{
  "n_layer": 16,
  "d_model": 384,
  "n_head": 6,
  "n_kv_head": 6,
  "head_dim": 64,
  "d_mlp": 1024,
  "vocab_size": 8192,
  "activation": "swiglu",
  "norm": "rmsnorm",
  "norm_place": "pre",
  "norm_eps": 1e-05,
  "positions": "rope",
  "rope_base": 10000.0,
  "rope_fraction": 1.0,
  "qk_norm": true,
  "attn_scale": 0.126,
  "bias": "none",
  "tie_embeddings": false,
  "parallel_block": false,
  "extras": ["capped logits"],
  "init": "uniform",
  "init_std_qkv": 0.0316,
  "init_std_o": 0.0392,
  "init_std_up": 0.0452,
  "init_std_down": 0.0452,
  "optimizer": "muon_hyperball",
  "lr": 0.00828,
  "beta1": 0.95,
  "weight_decay": 0.0,
  "lr_head": 0.00436,
  "grad_clip": 1.0,
  "warmup_steps": 92,
  "schedule": "wsd",
  "decay_fraction": 1.0,
  "decay_shape": "linear",
  "final_lr_fraction": 0.0,
  "batch_tokens": [32768, 65536, 98304],
  "seq_len": 512,
  "doc_mask": true,
  "train_tokens": 265900000,
  "steps": 4133,
  "dataset": "wikipedia_en"
}
MLP neurons of a small language model. Each row is named by its layer, matrix (gate and up: input weights) and neuron, and shows model dimensions 112-207. Each number is 200 + 20 x the weight over its row's rms, rounded and kept within 0 to 999. A neuron's up and down rows have the sign that makes its largest values positive.
After each neuron's rows, "fires in" lists the words (lower case) most often at its 100 highest values on Wikipedia text that the model never trained on; "fires on" lists the tokens most often at its 100 highest values on Wikipedia text that the model never trained on.

L13.gate679,237,204,210,181,215,215,217,184,206,177,210,189,231,194,201,191,205,214,222,195,237,181,234,168,172,195,218,200,237,207,197,183,224,206,182,199,161,181,207,172,180,201,202,192,182,236,179,220,175,232,228,215,245,214,210,227,196,224,197,182,196,209,171,191,188,228,233,184,209,190,176,202,208,183,231,186,198,195,213,208,190,192,209,239,238,199,196,199,240,194,204,209,184,224,200,167
L13.up679,222,180,220,215,192,203,191,199,184,179,178,229,189,197,161,195,191,220,206,210,223,192,214,166,192,219,221,173,227,184,202,218,194,228,199,159,200,214,160,201,217,198,216,206,206,209,231,202,190,177,201,202,210,185,191,200,219,198,151,186,179,183,207,209,169,216,183,194,188,192,198,184,216,138,175,201,226,179,200,183,210,194,196,220,189,195,210,184,210,193,251,206,202,204,201,225
fires in: "can", "has", "not", "have", "had", "to"
fires on: " can", " has", " not", " have", " had", " to"

L8.gate968,199,172,222,216,208,210,219,247,159,203,232,219,195,200,206,202,221,217,223,220,167,181,192,221,216,181,198,203,201,222,164,201,156,192,167,184,206,182,190,199,196,217,213,199,192,177,192,218,197,158,236,179,184,217,191,206,184,188,181,163,204,199,197,160,177,185,191,209,189,230,177,178,213,203,228,211,199,177,190,200,193,215,174,196,202,195,188,176,187,203,222,187,195,191,191,207
L8.up968,218,191,173,193,159,194,221,208,212,236,197,204,222,213,221,202,181,191,200,187,179,207,212,226,185,232,243,217,183,203,192,212,243,217,173,233,181,194,150,204,212,210,205,192,190,197,202,225,232,199,190,227,192,212,182,192,209,208,206,189,203,227,204,178,195,208,228,199,193,204,195,232,233,208,145,181,209,198,207,229,210,176,210,179,191,195,233,202,219,178,184,163,208,195,207,170
fires in: "for", "with", "to"
fires on: " for", " with", " to", " For"

L6.gate1015,198,218,188,193,196,176,181,204,194,190,211,190,175,170,239,192,207,195,209,172,214,201,210,179,189,195,232,213,190,198,186,205,199,234,180,198,200,195,195,163,182,200,237,229,181,214,214,248,165,207,208,214,193,215,189,195,240,212,180,167,172,200,198,200,212,188,167,189,208,224,201,203,196,196,200,177,208,201,164,194,202,185,191,198,223,201,188,222,173,199,236,216,198,179,205,198
L6.up1015,222,214,205,182,219,203,207,208,185,185,230,228,172,161,166,181,235,158,199,200,237,213,205,174,211,226,241,218,222,154,184,163,197,208,227,218,225,213,242,197,196,179,202,213,227,195,216,218,209,184,197,213,195,200,246,164,211,195,169,175,180,191,179,204,176,227,163,244,200,204,177,183,217,221,157,170,228,228,199,177,209,196,181,191,201,208,164,180,219,187,242,179,201,187,204,188
fires in: "to", "in", "taught"
fires on: " to", " in", "ing", "ed", " taught"

L5.gate480,174,201,208,228,175,202,189,207,208,202,213,221,175,173,209,177,184,218,241,244,208,222,204,235,174,201,212,187,208,224,213,246,214,214,217,202,200,206,198,229,195,214,193,202,205,226,207,191,227,208,175,217,225,188,232,210,192,219,202,198,215,213,186,207,186,245,243,206,215,200,225,236,222,174,203,164,215,193,189,218,165,192,194,249,197,184,215,194,184,241,191,197,190,169,198,188
L5.up480,208,213,181,218,168,188,195,225,210,188,194,209,151,196,207,206,242,219,237,220,216,206,202,176,213,229,205,197,246,180,185,237,214,179,194,185,201,197,191,218,219,181,224,217,192,208,205,219,213,156,183,222,181,175,172,209,194,198,215,210,215,175,182,242,182,199,210,180,222,187,139,236,227,196,169,239,215,198,165,215,215,195,205,199,176,190,189,203,193,233,204,210,203,206,203,186
fires in: "and", "as", "but", "to", "or", "also"
fires on: " and", " as", " but", " or", " to", " also"

L6.gate759,190,236,227,182,187,212,204,219,181,193,184,221,224,156,203,214,208,217,198,182,207,190,184,177,202,219,216,201,184,209,178,181,175,176,214,199,191,247,212,157,236,216,225,209,192,160,225,238,223,198,194,218,227,178,205,187,192,220,210,204,189,193,166,234,227,199,178,157,181,205,195,217,203,216,177,182,215,201,160,203,136,179,201,178,210,173,215,206,198,192,139,208,194,211,187,185
L6.up759,216,208,216,162,199,214,185,179,220,223,228,217,208,228,187,195,215,161,214,217,227,204,176,174,198,199,182,209,176,199,206,239,178,208,223,221,230,222,180,202,180,194,234,209,206,176,194,217,223,210,194,191,216,191,212,226,173,196,179,195,231,146,188,178,228,203,173,232,210,175,212,235,207,203,184,178,239,192,158,169,177,216,212,160,216,238,192,236,211,185,198,179,153,169,222,195
fires in: "as", "for", "in", "at"
fires on: " as", " for", " in", " at", " a", " to"

L8.gate220,180,210,177,176,233,173,194,187,184,186,203,227,229,204,182,195,191,172,217,218,211,173,186,200,199,229,199,222,208,189,194,191,190,185,207,219,166,211,211,228,220,154,175,198,221,174,188,193,220,230,202,245,219,216,236,226,213,232,186,197,192,196,158,193,198,166,190,204,190,204,188,223,187,219,204,175,203,223,213,212,240,199,198,195,186,191,246,231,163,170,236,178,185,245,199,199
L8.up220,201,252,193,196,235,218,197,214,191,223,197,220,176,171,159,212,221,199,236,210,226,161,226,175,182,172,207,226,208,175,256,194,205,154,186,227,176,215,209,176,159,243,217,208,245,167,196,185,191,216,202,206,189,225,195,179,199,207,204,171,211,178,230,198,187,208,214,197,190,188,200,188,176,226,223,219,197,189,176,235,219,219,219,200,192,184,197,199,195,235,182,197,223,205,233,195
fires in: "in", "of", "a", "at"
fires on: " in", " of", " a"

L8.gate116,202,220,216,196,168,188,184,194,140,205,229,230,187,222,179,191,218,193,215,194,202,181,206,187,184,195,214,174,175,189,199,165,230,198,180,193,201,158,212,178,181,238,201,181,193,193,238,207,204,204,191,209,142,197,198,208,228,197,200,211,175,202,171,170,228,185,193,214,164,237,161,246,210,190,212,228,198,175,219,173,201,208,199,176,214,225,235,199,210,220,254,189,210,205,234,201
L8.up116,164,194,181,201,193,187,217,207,199,196,181,233,183,207,216,184,216,214,214,205,189,188,179,190,161,213,180,198,191,144,208,185,222,188,188,227,150,189,184,148,224,186,193,224,213,164,193,216,196,183,216,207,196,181,219,186,229,198,222,192,172,201,179,215,222,210,223,172,172,194,183,211,179,205,179,202,216,218,190,179,190,209,216,234,179,214,190,198,185,173,216,182,208,189,218,242
fires in: "at", "of", "for"
fires on: " at", " of", " At", " for", "d"

L5.gate426,189,176,193,188,205,215,189,220,161,221,205,202,191,216,197,185,216,197,158,199,169,215,201,223,205,172,228,195,220,169,170,218,208,188,231,172,245,155,177,208,202,206,179,199,201,200,203,200,213,214,172,169,202,183,224,192,174,157,203,201,220,204,205,231,214,203,186,208,210,195,184,193,176,185,167,197,199,210,231,233,233,198,156,191,206,220,197,182,175,245,209,202,234,199,204,216
L5.up426,185,202,226,235,202,201,203,195,200,202,202,222,197,184,161,201,174,220,184,220,226,213,198,221,221,209,210,196,172,198,174,170,177,181,170,216,183,205,191,168,188,190,229,185,203,185,211,220,219,189,215,170,244,185,162,200,237,212,215,210,218,200,199,178,185,192,205,215,179,197,206,240,208,192,165,222,212,192,192,204,222,171,171,233,189,198,177,136,222,248,227,194,217,201,207,218
fires in: "have", "has", "had"
fires on: " have", " has", " had", "ve", "fer"

L8.gate983,178,207,157,233,220,188,207,198,189,197,198,188,214,245,187,170,219,204,227,198,207,159,227,153,169,232,178,220,231,189,221,195,203,237,141,236,212,220,205,243,222,175,209,205,222,201,214,176,164,183,193,197,196,236,204,179,186,244,190,161,182,214,185,187,223,204,206,187,195,203,190,206,186,235,177,212,193,190,187,196,247,210,171,209,182,212,233,208,175,200,219,203,219,193,192,223
L8.up983,204,215,196,226,238,240,176,226,235,192,236,194,226,187,206,231,221,193,215,195,212,203,212,204,221,200,206,189,184,190,197,216,202,210,182,239,197,197,200,218,152,197,211,206,220,197,181,207,186,220,188,207,215,191,199,214,196,208,202,214,207,206,177,191,186,214,172,208,204,216,216,189,212,231,163,197,231,228,188,206,176,153,216,239,188,173,203,221,199,199,198,214,168,181,228,192
fires in: "who", "they", "that", "which"
fires on: " who", " they", " They", " that", " which", " he"

L5.gate951,204,187,173,198,188,219,212,219,198,219,227,192,221,199,174,197,219,205,213,218,206,198,216,231,197,221,209,187,169,192,223,234,205,258,203,226,181,185,181,179,237,196,217,184,196,171,231,210,197,198,213,186,229,180,166,189,244,200,212,192,205,212,239,173,220,241,183,157,201,243,170,173,122,182,167,204,192,162,191,230,220,202,205,218,193,193,202,209,191,212,204,245,198,241,207,221
L5.up951,228,232,222,198,216,202,201,196,193,191,238,191,226,205,193,176,190,243,224,220,175,197,197,201,202,217,193,189,229,181,181,219,227,228,177,198,187,187,190,219,230,204,181,181,170,229,219,220,224,199,208,173,191,180,247,222,188,151,167,205,213,190,207,226,211,194,229,195,211,214,195,215,222,166,191,200,188,159,185,216,167,260,198,218,185,188,175,217,186,192,178,198,177,217,179,188
fires in: "as", "and", "including", "or"
fires on: " as", " and", " or", "el", "including", " including"

L5.gate301,193,190,229,206,204,195,203,199,211,213,212,203,178,191,220,198,204,206,205,185,211,204,187,232,177,178,169,200,190,224,201,171,171,208,215,216,179,201,212,195,192,213,227,201,238,220,205,196,195,213,217,196,190,222,198,236,225,220,186,152,227,172,190,160,202,212,191,192,186,205,237,207,236,166,110,177,192,158,192,215,208,230,243,194,170,205,189,221,197,166,231,193,199,175,228,160
L5.up301,226,176,210,204,185,213,199,206,173,196,213,186,187,175,207,229,227,193,195,190,176,212,185,201,239,164,205,196,188,223,216,202,214,200,181,249,205,163,215,182,218,227,236,204,192,203,185,222,237,194,202,193,216,186,132,235,195,219,213,216,170,228,229,214,188,196,194,209,184,222,214,179,208,219,183,223,155,176,174,204,215,200,188,176,186,212,236,207,200,202,213,176,238,195,200,191
fires in: "part", "location", "place", "end", "one"
fires on: " part", " place", " Location", " Land", " location", " End"

L11.gate1004,200,233,177,203,233,192,195,193,189,178,200,211,183,249,168,161,197,200,182,201,194,190,195,224,208,240,178,188,143,211,184,206,176,195,228,210,196,198,197,187,207,178,219,185,200,179,221,215,225,193,244,231,255,196,233,215,192,167,203,193,233,179,191,186,164,197,198,191,214,201,193,201,216,200,240,181,221,186,168,189,210,211,204,231,217,201,173,192,196,216,218,218,184,175,211,182
L11.up1004,222,218,206,218,240,238,223,189,190,224,230,207,204,190,183,211,194,226,182,183,228,202,203,193,179,197,196,217,179,216,178,221,210,204,190,193,179,232,190,255,181,217,200,196,226,210,222,214,226,230,182,207,193,214,177,187,199,207,209,208,164,205,213,183,191,244,200,230,192,198,223,210,233,170,207,179,251,217,193,224,214,183,185,241,224,237,193,204,179,214,177,222,192,189,189,216
fires in: "had", "is", "have", "has", "was", "am"
fires on: " had", " is", " have", " has", "s"

L5.gate854,183,191,189,204,198,197,178,187,226,226,209,216,193,193,208,170,198,216,230,230,183,228,178,190,198,170,221,191,222,202,203,182,228,196,185,174,206,197,205,183,221,236,212,176,190,196,222,188,226,213,208,211,198,178,174,163,177,221,154,210,174,205,195,195,223,221,187,221,198,221,159,229,248,214,215,203,163,188,221,216,197,168,222,187,194,204,202,201,199,164,223,146,155,167,206,203
L5.up854,181,211,174,179,206,215,218,176,183,218,230,217,179,181,197,228,204,179,216,199,203,218,232,204,180,180,229,176,234,224,196,196,221,198,205,218,170,196,210,149,224,237,192,174,173,158,219,184,157,193,170,209,196,203,215,234,218,175,196,170,193,201,184,168,225,224,195,207,182,236,187,220,178,180,217,220,226,217,171,239,216,209,204,203,217,182,221,188,204,181,177,151,220,181,190,223
fires in: "for", "of", "at", "in", "rating"
fires on: " for", " of", " at", " in", "ting"

L11.gate116,200,176,178,191,208,210,174,213,189,182,221,199,160,229,242,206,213,227,184,163,221,221,231,209,222,206,173,226,223,164,180,193,198,222,190,206,208,195,204,202,227,193,200,175,184,185,196,188,206,179,201,190,208,180,196,210,214,235,158,249,226,223,186,201,226,191,220,146,232,234,179,205,214,231,237,190,232,208,196,204,212,218,191,179,226,194,173,209,172,209,195,184,169,173,187,183
L11.up116,229,215,200,206,214,213,175,201,171,180,180,236,195,193,214,186,210,172,220,164,208,184,167,234,229,193,203,206,177,175,180,219,194,221,169,234,208,224,205,171,212,208,195,199,221,166,189,191,204,211,231,158,224,208,174,205,175,214,202,212,186,213,208,224,235,219,221,178,215,229,228,175,169,203,224,205,206,225,194,224,210,199,201,188,192,193,195,228,227,168,205,171,229,169,194,185
fires in: "to", "by", "season", "worked"
fires on: " to", " by", " season", " worked"

L6.gate202,195,244,207,216,193,193,199,192,197,216,235,188,201,229,202,196,232,215,183,212,181,205,212,189,199,209,170,215,180,180,225,216,185,232,200,214,171,193,220,246,203,173,218,241,201,198,239,220,211,174,215,192,208,184,163,256,219,172,215,169,212,190,214,175,210,198,169,205,201,215,176,235,150,199,190,188,205,174,221,189,167,216,198,237,181,185,163,199,199,191,181,185,166,200,222,200
L6.up202,183,193,246,177,195,187,172,213,211,208,152,193,206,195,229,182,189,247,228,211,215,188,169,199,206,196,203,200,170,202,187,195,202,250,212,256,180,199,186,195,183,214,203,177,192,214,237,190,209,197,259,205,186,215,201,181,196,198,194,170,171,220,187,206,219,206,189,223,219,196,237,256,180,205,197,182,187,190,193,206,233,200,194,186,199,180,212,178,230,205,196,172,190,220,204,216
fires in: "she", "as", "with", "a", "her", "two"
fires on: " she", " She", " as", " with", " a"

L8.gate874,191,209,215,211,177,221,209,195,175,212,230,184,163,189,188,161,217,194,219,205,165,232,197,200,195,224,192,207,170,219,159,188,208,239,186,156,193,171,202,190,200,195,215,195,207,199,194,219,212,186,219,192,243,184,224,209,210,195,167,217,206,204,180,192,164,220,211,209,213,191,183,215,201,186,220,194,193,234,208,225,200,198,179,186,194,189,213,154,209,201,205,190,201,213,200,212
L8.up874,219,167,216,230,146,228,210,198,201,220,205,204,172,187,188,194,219,199,214,178,196,198,186,158,205,228,215,181,199,188,203,221,176,198,196,198,194,220,190,217,216,210,190,198,189,200,227,194,223,198,246,173,217,215,205,201,223,188,233,232,184,185,213,220,206,224,205,210,209,186,222,228,195,187,173,203,187,194,186,207,226,173,182,182,225,187,224,182,191,206,203,204,182,208,165,194
fires in: "has", "to", "have", "with", "a", "also"
fires on: " has", " to", " have", " with", " a", " also"

L4.gate225,156,191,212,209,197,199,224,182,227,217,254,230,202,217,188,189,221,196,186,188,206,208,210,167,178,182,211,231,197,225,219,186,191,167,201,227,226,196,195,187,206,183,228,186,229,187,195,234,192,207,207,204,222,210,169,203,179,192,209,199,197,206,240,189,192,227,169,166,200,201,204,203,187,170,201,206,239,203,205,156,199,207,213,217,199,242,184,175,211,180,204,207,201,186,206,219
L4.up225,196,197,179,211,189,206,213,184,172,223,234,192,225,227,224,189,246,187,202,206,207,201,206,213,211,212,210,186,222,208,217,210,203,174,205,199,179,210,194,201,186,202,193,220,194,274,175,225,185,228,210,209,199,232,196,181,201,224,207,195,153,167,236,198,182,199,187,195,206,209,186,188,185,214,222,210,240,155,178,168,225,201,210,250,183,230,211,181,195,174,226,230,223,175,201,182
fires in: "a", "hua"
fires on: " a", " A", "a"

L8.gate400,186,228,191,207,210,204,207,185,196,179,184,209,201,200,156,171,240,186,240,168,192,218,192,214,224,222,206,191,211,136,228,196,204,227,213,225,172,177,178,194,206,193,209,174,204,177,198,200,190,207,188,205,212,188,159,202,199,194,186,184,187,246,216,203,185,228,173,150,173,209,214,184,168,217,213,216,201,194,215,209,218,234,210,201,182,177,217,200,187,164,184,146,167,180,196,206
L8.up400,179,211,162,219,191,217,212,196,198,182,200,216,206,208,175,225,217,202,236,172,193,183,184,220,214,209,161,185,234,178,202,214,172,183,200,209,200,203,197,213,208,195,217,212,217,197,177,197,163,181,198,219,238,212,180,205,201,213,198,178,179,231,215,186,163,200,181,179,218,200,197,237,194,236,200,244,227,190,203,214,227,197,174,213,210,202,193,217,210,180,179,187,181,197,209,179
fires in: "of", "a", "an"
fires on: " of", " a", " an", "a"

L5.gate405,234,250,171,197,239,207,197,183,210,203,226,203,176,198,193,199,229,217,198,203,225,215,200,212,168,187,198,221,189,222,217,192,193,184,166,175,166,206,213,186,205,189,195,189,210,181,220,201,173,195,208,210,232,177,212,229,176,179,200,199,216,218,150,206,217,181,165,218,241,232,187,185,211,197,199,190,173,228,157,141,194,168,166,201,201,180,205,205,217,214,199,250,196,195,199,186
L5.up405,188,216,205,190,215,186,233,183,212,217,178,202,193,191,200,201,162,187,234,210,197,219,211,191,161,217,232,214,196,199,165,214,226,188,206,189,188,182,198,196,212,159,198,204,215,205,190,174,186,179,187,210,207,214,215,232,186,178,172,222,196,195,205,206,221,212,157,165,209,163,204,197,177,210,176,189,176,206,180,211,190,189,191,245,212,222,169,170,200,187,176,197,201,215,217,208
fires in: "in", "out", "but", "of"
fires on: " in", " out", " but", "y", " of"

L4.gate707,216,217,186,208,160,181,202,210,215,201,173,192,211,187,206,186,220,191,214,211,190,192,177,202,201,206,231,163,252,226,224,189,175,233,197,202,216,176,189,218,167,224,222,195,188,183,211,184,203,210,206,209,212,206,214,207,176,223,198,155,211,196,166,191,211,217,165,193,200,213,190,189,191,244,227,222,193,191,215,194,196,192,215,165,185,198,206,185,190,168,204,163,219,218,179,211
L4.up707,221,243,216,228,193,186,211,194,206,176,196,223,203,202,186,206,184,181,180,190,207,230,189,224,214,213,187,195,182,178,184,194,176,221,171,188,215,238,228,182,171,233,180,185,208,176,212,204,176,188,226,181,223,227,206,198,190,235,161,236,194,198,229,224,221,201,221,197,184,194,164,206,173,199,209,199,195,245,181,204,202,205,201,184,185,190,195,212,206,170,202,235,231,183,217,179
fires in: "of", "at", "from"
fires on: " of", " at", " from"

L8.gate846,188,234,168,183,187,177,207,190,212,201,223,192,188,174,193,215,201,198,197,201,217,217,166,193,172,214,188,192,206,184,202,221,175,195,182,190,215,199,204,188,203,225,234,154,230,169,205,187,214,199,229,201,192,174,218,240,204,199,181,179,206,191,202,187,233,209,183,203,220,187,206,241,219,162,230,212,196,230,228,189,187,211,168,219,196,195,223,192,204,201,217,197,251,210,213,180
L8.up846,179,199,205,197,191,218,221,204,189,156,198,210,195,191,211,191,171,200,192,216,183,191,204,209,176,215,234,197,225,187,209,254,219,209,212,171,166,191,193,174,223,171,182,191,216,212,167,197,252,192,215,192,168,215,226,188,199,195,194,192,179,205,209,179,221,210,234,193,194,191,184,242,186,217,171,209,171,232,188,181,235,189,210,220,214,178,169,193,188,188,180,230,225,175,201,217
fires in: "of", "in", "throughout", "among", "like"
fires on: " of", " in", " In", " among"

L2.gate240,186,208,232,195,185,197,198,214,175,216,210,209,207,181,170,171,212,222,185,222,216,199,195,194,221,172,158,162,210,169,204,184,170,239,187,218,198,202,197,208,190,189,179,167,212,182,166,213,201,220,197,208,215,229,185,206,224,170,204,188,216,177,215,174,213,227,181,198,203,203,208,214,190,183,200,164,218,197,187,201,208,215,202,212,198,176,227,232,184,169,214,192,209,208,189,201
L2.up240,206,193,212,192,223,172,212,200,203,227,209,230,203,148,200,180,183,232,192,205,196,207,204,191,177,176,190,141,182,187,200,226,212,198,190,210,214,235,198,204,177,196,172,204,194,225,205,169,209,179,199,212,213,173,223,189,180,202,190,226,196,185,169,194,214,225,187,177,208,211,183,247,183,197,202,167,188,214,167,205,217,222,179,189,202,184,206,213,187,203,180,174,212,215,221,219
fires in: "as", "by", "for"
fires on: " as", " by", " for"

L10.gate935,224,235,224,201,207,184,143,190,209,204,175,162,194,203,245,168,185,184,187,219,210,213,197,221,225,195,167,201,216,181,147,219,165,206,203,200,211,205,183,164,199,214,219,206,196,171,194,204,188,221,195,215,179,195,182,216,219,204,211,187,178,202,212,201,197,177,196,225,204,210,191,217,198,196,219,188,223,183,223,204,200,204,197,194,254,169,207,191,196,197,233,187,206,190,203,221
L10.up935,196,194,219,220,209,206,192,162,191,215,188,218,183,196,222,192,191,262,203,187,170,194,188,198,203,187,221,192,185,206,182,211,202,203,188,179,207,222,218,204,176,183,205,184,198,224,227,156,191,195,211,196,166,214,200,207,183,216,226,190,195,165,217,205,218,217,242,186,194,193,215,200,188,168,203,199,207,169,207,163,194,192,196,183,192,206,193,167,201,221,205,150,171,214,178,241
fires in: "was", "as", "served", "won", "became", "also"
fires on: " was", " served", " as", " won", " became", " also"

L2.gate737,227,207,198,185,234,203,189,179,198,228,224,189,191,194,196,219,220,215,171,167,224,195,188,220,226,183,198,192,218,220,179,233,223,227,198,228,209,197,190,210,203,195,215,193,196,215,165,204,221,178,182,194,217,188,185,207,215,214,184,225,203,198,167,229,189,171,221,187,207,210,211,185,237,205,198,213,229,192,179,177,218,197,225,210,190,185,227,213,216,204,196,205,214,227,222,205
L2.up737,223,188,216,179,196,177,211,194,196,190,187,211,211,203,206,198,196,184,217,183,200,199,174,217,191,197,196,207,197,202,198,198,185,195,262,191,229,181,196,198,186,166,185,227,206,212,211,209,206,179,192,227,236,223,199,172,161,209,186,199,197,213,203,193,212,202,197,227,186,173,217,161,196,157,206,222,191,211,195,220,203,205,174,198,196,197,170,166,202,205,195,206,225,171,225,190
fires in: "by", "to", "died"
fires on: " by", " to", "ing", " Died"

L4.gate563,198,203,205,228,194,196,193,221,166,203,167,171,180,225,185,204,196,204,215,202,198,215,210,193,202,185,181,167,223,175,171,210,231,215,201,190,212,179,207,225,213,202,214,207,218,223,231,196,214,203,177,207,190,259,204,199,157,168,199,170,219,200,195,205,212,192,190,208,184,218,203,239,196,204,180,193,201,224,174,229,224,247,206,225,183,212,219,207,167,232,221,220,209,186,169,176
L4.up563,216,201,170,204,179,210,214,207,218,168,216,198,177,197,206,147,188,170,191,218,173,185,224,199,244,190,201,181,191,198,214,228,224,184,218,190,229,198,168,220,207,165,200,185,180,160,196,225,185,168,244,199,188,219,205,216,198,235,210,212,200,200,183,198,217,188,194,174,182,203,212,222,231,223,195,193,132,221,189,204,207,213,181,213,182,206,216,184,190,192,177,187,184,207,212,217
fires in: "as", "or", "than", "least", "now"
fires on: " as", " or", " than", " least"

L2.gate551,219,195,199,180,219,190,209,206,220,212,180,208,212,197,206,153,220,168,161,196,196,206,188,219,163,198,188,232,201,242,201,211,197,206,168,185,229,167,196,255,225,170,171,220,184,195,173,223,208,207,192,198,209,214,197,169,217,161,188,202,206,195,222,181,178,243,185,171,218,232,208,202,198,197,189,190,201,195,205,222,237,182,191,211,187,154,200,182,230,217,228,208,201,198,202,197
L2.up551,200,211,194,205,201,207,214,187,218,214,184,255,224,184,209,198,212,239,198,214,196,227,197,224,210,201,204,180,171,172,198,208,176,233,164,186,207,185,171,225,234,215,172,249,227,165,196,198,207,210,189,172,226,185,223,228,206,198,183,176,173,197,184,175,209,220,193,185,214,216,164,229,184,206,198,223,233,225,227,211,188,230,176,216,216,202,205,192,203,199,161,223,188,181,201,204
fires in: "and", "as", "with", "of", "than", "to"
fires on: " and", " as", " with", " of", " than", " to"

L6.gate699,225,198,204,210,216,203,197,180,190,197,172,178,204,200,220,219,214,217,183,190,212,199,224,190,192,197,202,171,208,190,214,221,202,207,149,211,233,188,168,181,219,181,226,211,205,190,239,225,193,220,201,178,208,172,189,190,209,203,212,202,166,218,208,207,219,217,206,180,209,187,201,169,168,195,185,167,184,222,175,187,216,209,184,178,202,180,220,219,200,198,209,244,186,197,182,187
L6.up699,230,189,202,187,202,163,188,208,203,202,195,201,186,228,241,247,171,196,222,220,204,190,205,193,190,211,195,169,208,195,180,188,225,219,193,220,183,173,215,178,214,212,226,207,226,202,216,205,183,200,203,209,209,200,208,170,207,183,173,186,162,197,185,183,184,235,191,197,213,246,207,193,195,218,199,190,222,194,219,185,159,193,205,184,254,170,228,232,211,221,223,225,191,173,191,220
fires in: "that", "who", "they"
fires on: " that", "s", " who", " they"

L6.gate743,202,168,204,194,201,191,210,197,211,197,186,204,206,222,220,226,186,184,145,215,195,171,210,200,164,176,225,189,225,198,213,199,205,204,186,211,200,168,215,188,220,172,204,175,208,214,196,200,209,171,206,220,215,169,195,204,208,221,181,166,226,226,208,192,206,203,199,210,177,213,191,177,208,176,219,229,233,172,195,167,219,204,219,234,202,222,221,184,205,156,196,197,249,219,230,176
L6.up743,170,202,248,190,178,214,229,205,212,174,171,195,204,186,183,189,185,196,180,216,200,189,236,182,182,228,176,190,179,205,193,195,204,197,199,191,196,233,230,198,171,235,183,216,200,185,202,186,192,223,204,190,227,222,216,214,217,198,193,249,180,177,191,221,231,185,217,191,219,165,213,215,218,184,215,223,208,180,207,202,171,193,184,200,172,239,238,188,214,184,202,198,219,207,223,166
fires in: "to", "of"
fires on: " to", " of"

L2.gate575,228,193,192,169,173,185,191,198,198,178,216,193,176,190,219,221,225,177,186,209,188,210,215,217,184,220,213,207,204,183,193,212,180,207,202,192,169,219,227,206,222,201,233,177,212,222,198,201,215,173,230,210,185,185,225,222,249,179,178,202,186,186,176,195,209,167,193,214,207,196,200,159,211,228,177,183,237,202,157,208,197,197,214,195,177,244,211,200,213,217,180,175,205,194,215,198
L2.up575,217,188,210,171,164,196,225,229,214,160,238,192,184,216,233,251,229,191,205,219,196,201,212,222,170,189,237,204,203,178,220,204,198,196,213,192,192,197,189,207,217,192,245,187,189,244,216,222,228,178,221,194,201,184,212,217,214,184,191,211,206,179,194,181,182,192,194,259,195,174,194,178,211,237,177,203,244,226,159,208,224,175,197,178,158,246,162,209,170,205,187,184,205,204,182,196
fires in: "on", "to", "included", "depicted"
fires on: " on", " to", "ed", " included"